Weights of a small transformer language model: vocabulary 8192.
MLP neurons of a small language model. Each row is named by its layer, matrix (up: input weights; down: output weights) and neuron, and shows model dimensions 48-175. Each number is 200 + 20 x the weight over its row's rms, rounded and kept within 0 to 999.
After each neuron's rows, "fires after" lists the tokens most often just before its 100 highest values on Wikipedia text that the model never trained on.

L7.up174,199,202,199,206,188,201,237,218,190,179,205,195,232,207,216,167,202,172,177,191,199,195,133,236,196,190,180,189,225,194,182,225,207,213,195,201,245,210,202,195,203,183,197,190,219,203,242,208,199,230,213,185,204,188,183,170,198,163,223,190,204,203,193,202,171,191,183,200,167,180,202,191,246,227,190,197,241,172,168,188,191,162,219,226,199,211,189,204,235,212,201,233,147,190,227,225,169,199,208,192,231,205,208,201,237,224,202,212,218,211,180,214,220,207,202,196,241,212,203,164,192,210,216,213,193,202,151,223
L7.down174,185,201,191,192,196,184,176,213,212,199,209,205,163,198,179,225,177,229,223,201,214,181,227,182,221,162,208,164,177,238,240,190,193,169,206,168,157,174,184,176,200,209,185,213,181,233,193,215,202,212,170,156,199,219,211,215,240,205,208,205,199,174,218,215,206,200,214,213,202,186,184,153,206,184,199,196,199,195,232,173,193,241,206,188,224,198,183,185,210,201,216,174,218,178,190,205,222,233,195,213,213,237,212,182,216,200,188,231,188,224,185,186,172,221,183,163,167,207,194,182,215,205,156,166,214,194,177,145
fires after: " Y", " and", " J", " H", "\\", " Mah"

L9.up129,197,196,167,166,205,209,184,170,202,223,191,206,242,210,240,201,212,183,198,220,214,184,170,180,205,200,204,210,215,234,188,208,219,203,214,199,187,179,207,193,164,204,226,204,197,213,202,209,194,189,162,234,229,199,199,213,197,157,198,177,204,225,223,211,184,180,212,161,196,214,205,198,194,153,199,205,214,168,177,220,172,205,224,213,173,180,163,200,177,196,214,188,212,203,208,217,207,208,190,196,202,240,224,219,180,226,211,191,153,213,196,178,163,192,220,175,162,192,214,158,169,197,196,193,226,215,186,230
L9.down129,189,200,190,192,205,204,188,233,198,195,222,230,199,175,214,190,215,202,201,177,167,190,219,179,217,185,140,202,177,205,224,210,165,207,197,207,229,180,178,208,160,171,209,241,203,188,194,183,219,239,171,173,197,211,206,160,226,213,224,217,171,202,201,208,200,189,192,185,195,194,188,218,202,175,178,223,222,191,196,198,172,199,214,209,185,173,215,199,229,199,177,236,224,198,189,222,222,206,194,207,182,160,214,184,201,213,237,168,218,215,208,174,175,176,199,234,253,220,194,188,226,198,201,195,195,171,203,229
fires after: " to", " and"

L4.up504,196,224,161,211,213,206,204,167,245,206,204,223,209,226,198,212,179,208,164,193,218,176,225,218,189,195,235,228,224,175,224,226,193,193,195,189,222,197,218,168,188,195,205,163,213,188,207,227,210,173,164,146,193,180,188,188,186,190,208,222,173,214,179,186,228,229,217,178,190,187,192,198,155,171,198,183,228,194,265,193,242,196,202,218,211,180,199,224,188,232,201,184,206,201,235,190,197,179,209,202,201,192,193,185,166,147,182,194,217,209,197,211,240,177,225,196,179,197,217,217,219,205,237,181,181,205,205,201
L4.down504,161,206,210,222,228,184,172,178,201,206,188,196,204,202,179,196,214,192,215,176,201,217,188,188,189,173,178,211,205,221,218,194,176,175,191,188,196,228,186,222,212,204,190,192,191,195,281,163,232,238,189,197,183,185,183,163,222,181,208,205,181,175,188,199,188,199,192,228,182,198,189,209,170,222,205,192,197,201,190,247,239,184,192,210,215,181,178,230,162,197,198,191,169,224,192,198,201,194,201,233,235,181,214,179,165,228,180,199,215,199,223,214,205,219,236,213,216,218,214,205,208,194,206,185,230,190,219,190
fires after: ",", " s", " to", " t", " H"

L6.up455,189,213,211,235,204,163,219,203,241,227,195,211,198,219,201,184,183,195,184,208,192,203,241,204,175,214,214,181,226,161,192,186,188,211,241,175,207,185,234,184,213,167,206,217,208,216,216,194,172,201,185,217,217,226,192,200,211,211,179,216,188,199,208,238,168,192,220,205,186,195,189,196,190,212,203,188,185,227,180,193,200,191,202,205,203,172,119,176,175,198,202,212,188,206,183,222,212,192,209,214,206,188,169,231,216,211,200,186,183,174,204,214,193,167,207,192,190,186,197,180,193,180,200,168,190,223,232,244
L6.down455,169,191,199,177,193,181,220,193,209,203,210,219,224,200,210,198,189,206,187,192,223,206,214,204,211,198,221,233,220,197,188,193,169,200,207,200,163,209,194,206,163,219,210,184,164,184,201,202,208,222,215,213,222,218,167,232,212,220,235,192,201,202,219,226,231,165,191,173,183,171,209,213,215,228,164,217,192,168,227,176,224,208,175,189,199,212,192,167,180,210,208,188,214,191,236,199,229,239,236,156,207,225,168,213,217,152,177,177,213,174,236,173,193,203,214,169,207,200,208,204,205,180,231,224,200,201,177,187
fires after: " to", " not", " is", " was", " more", " a"

L8.up556,189,201,208,201,187,144,189,186,187,198,208,216,196,260,207,214,163,180,219,208,220,232,215,168,214,218,227,195,217,206,232,212,219,201,200,203,158,199,188,189,193,175,215,227,183,188,204,178,194,225,207,218,234,178,169,216,214,204,260,223,208,184,179,203,196,216,204,236,166,185,204,209,185,204,245,204,184,222,214,190,210,209,221,209,196,221,212,180,234,212,189,188,187,207,224,183,216,211,219,213,202,189,185,201,202,182,191,174,204,184,226,203,228,223,167,197,224,204,191,184,174,186,190,193,202,186,196,224
L8.down556,192,182,220,192,210,180,185,186,227,200,217,206,194,190,213,169,155,223,188,187,189,198,174,212,211,211,191,177,200,198,189,190,214,197,209,207,222,235,185,169,214,226,185,235,179,162,198,213,207,196,193,221,193,184,169,214,192,179,245,179,212,167,209,239,184,204,168,211,206,207,166,208,171,233,225,166,209,201,196,167,202,183,225,192,201,193,214,216,196,221,154,172,210,203,202,193,241,234,186,193,176,219,205,197,195,183,229,193,190,199,174,234,220,208,198,207,201,169,226,195,230,218,164,188,235,240,225,238
fires after: " —", " Votes", "″N", " Bl", " pl", " Att"

L8.up57,213,195,181,200,218,211,197,216,208,209,201,191,196,184,191,199,184,228,179,229,172,236,225,196,221,241,192,234,190,212,185,204,194,194,165,222,224,170,222,212,201,222,206,219,249,194,189,210,190,221,205,188,213,168,175,189,194,208,238,244,179,182,156,199,216,199,161,217,162,171,182,168,240,218,177,204,210,202,207,186,180,191,202,179,187,208,217,194,205,183,198,177,185,173,211,204,188,194,218,174,178,194,167,221,194,220,195,199,185,195,199,207,182,211,203,224,223,206,190,201,168,189,228,179,214,191,204,207
L8.down57,211,208,188,201,189,202,193,213,211,240,218,218,204,177,203,193,196,213,189,164,237,131,206,168,158,204,229,164,249,208,212,203,187,224,159,196,208,205,211,198,189,209,189,209,216,224,210,225,178,190,161,197,178,178,127,218,176,194,189,207,208,183,190,197,192,235,207,184,179,225,177,200,219,228,189,189,193,170,200,170,206,197,199,192,172,191,201,139,244,204,189,211,167,239,204,239,177,195,195,228,219,193,214,203,235,182,201,179,205,237,195,178,185,222,211,184,179,188,225,198,200,184,206,197,213,204,183,209
fires after: " Team", " Votes", " Party", " Candidate", " Pld", " Venue"

L12.up148,212,214,182,217,191,244,209,207,192,144,203,185,167,209,218,199,216,216,186,176,206,172,163,202,212,188,211,207,191,227,196,217,175,211,184,199,183,218,199,218,201,208,221,221,189,204,210,186,206,188,203,199,205,213,248,204,177,220,218,225,215,208,154,220,227,172,199,205,218,185,246,202,189,200,199,187,171,168,221,207,188,186,171,234,212,183,179,240,188,185,216,209,186,179,210,163,183,210,186,207,203,161,206,183,218,203,189,202,198,212,191,206,185,187,229,193,213,204,209,203,170,182,199,195,195,186,176,177
L12.down148,172,219,182,226,219,204,226,204,188,168,224,179,174,227,189,204,198,166,215,222,189,206,206,207,211,216,206,202,247,192,180,190,238,207,201,188,198,217,127,225,207,193,225,171,168,239,222,197,197,164,198,152,206,217,182,176,204,241,180,185,229,216,214,212,222,239,198,162,196,205,226,192,167,213,196,179,194,192,197,211,194,141,173,224,205,171,209,236,177,229,163,209,183,186,202,210,231,179,166,192,216,220,207,206,215,229,184,179,226,202,219,209,204,186,201,198,204,204,189,181,206,204,197,189,172,196,230,201
fires after: " in", " of"

L11.up276,189,176,195,218,188,222,183,196,220,164,186,186,227,186,193,228,218,208,169,217,178,180,195,182,226,213,213,170,215,181,187,197,172,143,226,196,215,196,201,205,215,238,213,220,199,204,206,158,185,190,196,210,207,205,210,232,220,179,202,215,144,210,198,165,201,225,199,208,215,210,161,184,195,183,203,208,187,213,171,201,205,178,192,226,211,210,192,217,199,205,215,225,206,191,216,184,223,215,161,231,176,194,217,187,220,226,151,189,218,179,195,210,202,221,224,194,195,229,226,190,210,194,225,204,162,209,210,188
L11.down276,200,189,203,212,207,208,211,235,216,159,208,180,189,183,209,199,197,194,222,198,190,176,161,215,198,198,202,152,220,206,210,218,204,193,216,195,209,225,206,177,187,238,174,206,193,212,205,172,179,217,191,183,191,219,214,228,208,205,210,199,167,213,177,158,186,233,191,215,211,185,174,214,205,232,199,230,220,229,187,208,129,153,209,186,200,185,171,230,194,193,166,182,187,209,219,212,175,234,183,222,170,193,195,204,218,217,216,140,209,180,192,169,193,214,189,180,171,198,189,188,208,190,219,211,165,188,204,219
fires after: " was", " is", " were", " are", " be"

L5.up431,212,185,220,206,178,211,209,220,228,187,198,188,167,194,200,172,188,182,225,242,230,221,170,197,217,222,170,185,180,177,212,213,147,198,168,206,169,193,150,204,223,217,193,195,211,204,221,214,191,185,213,190,188,169,220,182,199,197,208,235,215,195,195,208,177,200,204,210,164,177,204,184,224,223,208,222,215,188,221,194,183,207,215,216,206,206,191,210,195,214,192,237,189,216,168,150,199,173,203,194,187,211,230,229,175,201,225,188,215,208,229,186,145,226,194,203,193,175,214,209,227,194,231,203,150,210,181,194
L5.down431,211,182,158,207,233,199,206,216,194,146,203,208,202,201,206,186,169,240,170,176,196,231,208,189,215,180,204,196,212,215,200,261,164,191,197,224,184,230,234,181,172,196,184,183,208,218,150,200,187,193,202,204,201,185,170,164,181,166,192,213,215,218,232,223,184,186,197,198,229,196,192,209,215,178,199,196,233,217,202,201,185,210,211,242,183,186,204,199,204,209,226,187,212,194,215,166,209,191,218,191,197,162,218,221,148,220,204,233,211,221,219,206,194,184,214,183,208,193,174,189,220,218,184,216,219,206,148,199
fires after: " |", "|", "-", ";"

L3.up282,207,188,210,212,177,222,231,161,231,215,189,200,191,260,223,197,191,246,231,172,190,180,213,189,198,221,195,220,229,203,183,203,186,184,188,212,188,189,182,201,183,202,212,193,214,178,226,185,203,226,224,203,215,170,190,167,209,205,187,188,223,177,205,214,203,203,201,205,187,198,201,185,167,222,200,176,181,193,187,185,221,252,219,251,218,195,162,220,171,211,217,209,172,177,175,214,200,170,185,195,183,195,181,210,205,198,197,167,214,168,176,167,190,171,195,223,179,186,203,191,263,175,192,191,214,181,174,165
L3.down282,190,231,202,180,203,217,169,237,203,184,205,218,224,174,196,212,191,187,204,195,201,224,189,195,211,183,220,204,164,181,203,200,241,215,214,214,197,197,182,233,207,202,199,194,189,181,185,185,190,209,214,205,188,216,216,181,172,186,190,196,203,174,217,181,213,187,214,187,213,198,217,200,169,214,220,196,179,222,201,187,214,261,211,177,180,204,202,184,195,188,167,194,227,220,222,229,202,202,165,224,227,188,179,162,187,193,201,195,186,263,194,195,166,217,182,177,200,177,213,177,217,235,226,195,202,195,174,222
fires after: " |", ":", "-", " B"

L7.up368,180,233,223,235,168,208,191,216,232,206,168,188,186,212,215,216,155,198,174,195,192,195,196,202,162,192,184,227,207,171,191,210,175,185,184,209,231,205,185,190,217,240,217,217,220,171,228,238,216,212,173,154,171,212,184,190,197,193,239,198,192,184,210,197,214,158,216,198,206,193,198,248,176,179,207,223,196,167,206,205,236,197,182,211,188,176,186,214,192,199,202,219,221,173,205,202,255,193,219,233,193,178,189,219,232,216,192,206,213,190,208,202,216,185,194,215,209,225,197,201,197,176,200,204,224,182,183,202
L7.down368,160,184,212,187,231,210,202,227,182,192,176,217,169,203,183,178,205,222,213,156,208,163,209,207,143,257,217,221,195,200,211,193,194,236,192,217,184,205,188,212,197,206,220,224,192,215,193,186,179,219,218,219,206,203,223,202,187,194,204,191,189,162,165,186,163,216,216,191,201,220,169,200,226,177,206,196,209,190,198,236,215,228,179,192,188,195,186,205,201,215,173,196,197,193,212,227,201,193,209,231,219,239,217,213,245,199,179,212,204,174,181,196,201,214,182,223,183,196,196,225,161,191,221,198,213,196,164,185
fires after: " in", "In", " In", "C", " R", " C"

L9.up449,208,225,184,181,182,206,193,230,207,187,197,188,192,180,226,194,195,215,195,155,195,190,173,177,204,175,178,176,235,180,228,176,203,216,197,191,196,207,195,172,199,195,212,208,206,196,204,187,206,213,195,185,164,221,201,158,204,190,195,195,194,203,209,197,234,233,226,218,218,193,199,214,219,182,184,210,164,175,215,157,238,206,184,213,204,221,200,186,175,203,216,224,205,226,223,185,221,174,203,233,198,197,207,232,213,202,189,209,209,184,205,245,177,198,208,210,229,164,194,180,224,201,263,206,170,227,165,203
L9.down449,212,155,223,203,200,188,204,178,206,215,181,216,221,219,145,194,224,190,193,174,196,199,197,230,208,194,221,218,222,218,187,184,201,218,205,240,217,194,174,213,168,160,174,193,208,230,152,202,199,210,214,212,204,127,191,201,203,184,223,198,204,181,190,167,201,213,213,187,167,191,194,186,176,225,231,205,231,210,183,186,203,199,239,199,190,200,220,198,178,208,195,163,201,179,173,188,195,236,234,207,236,202,179,222,183,225,169,203,210,202,188,187,196,218,195,187,181,157,204,205,199,193,207,207,175,201,210,183
fires after: " G", "C", " H", " g", " the"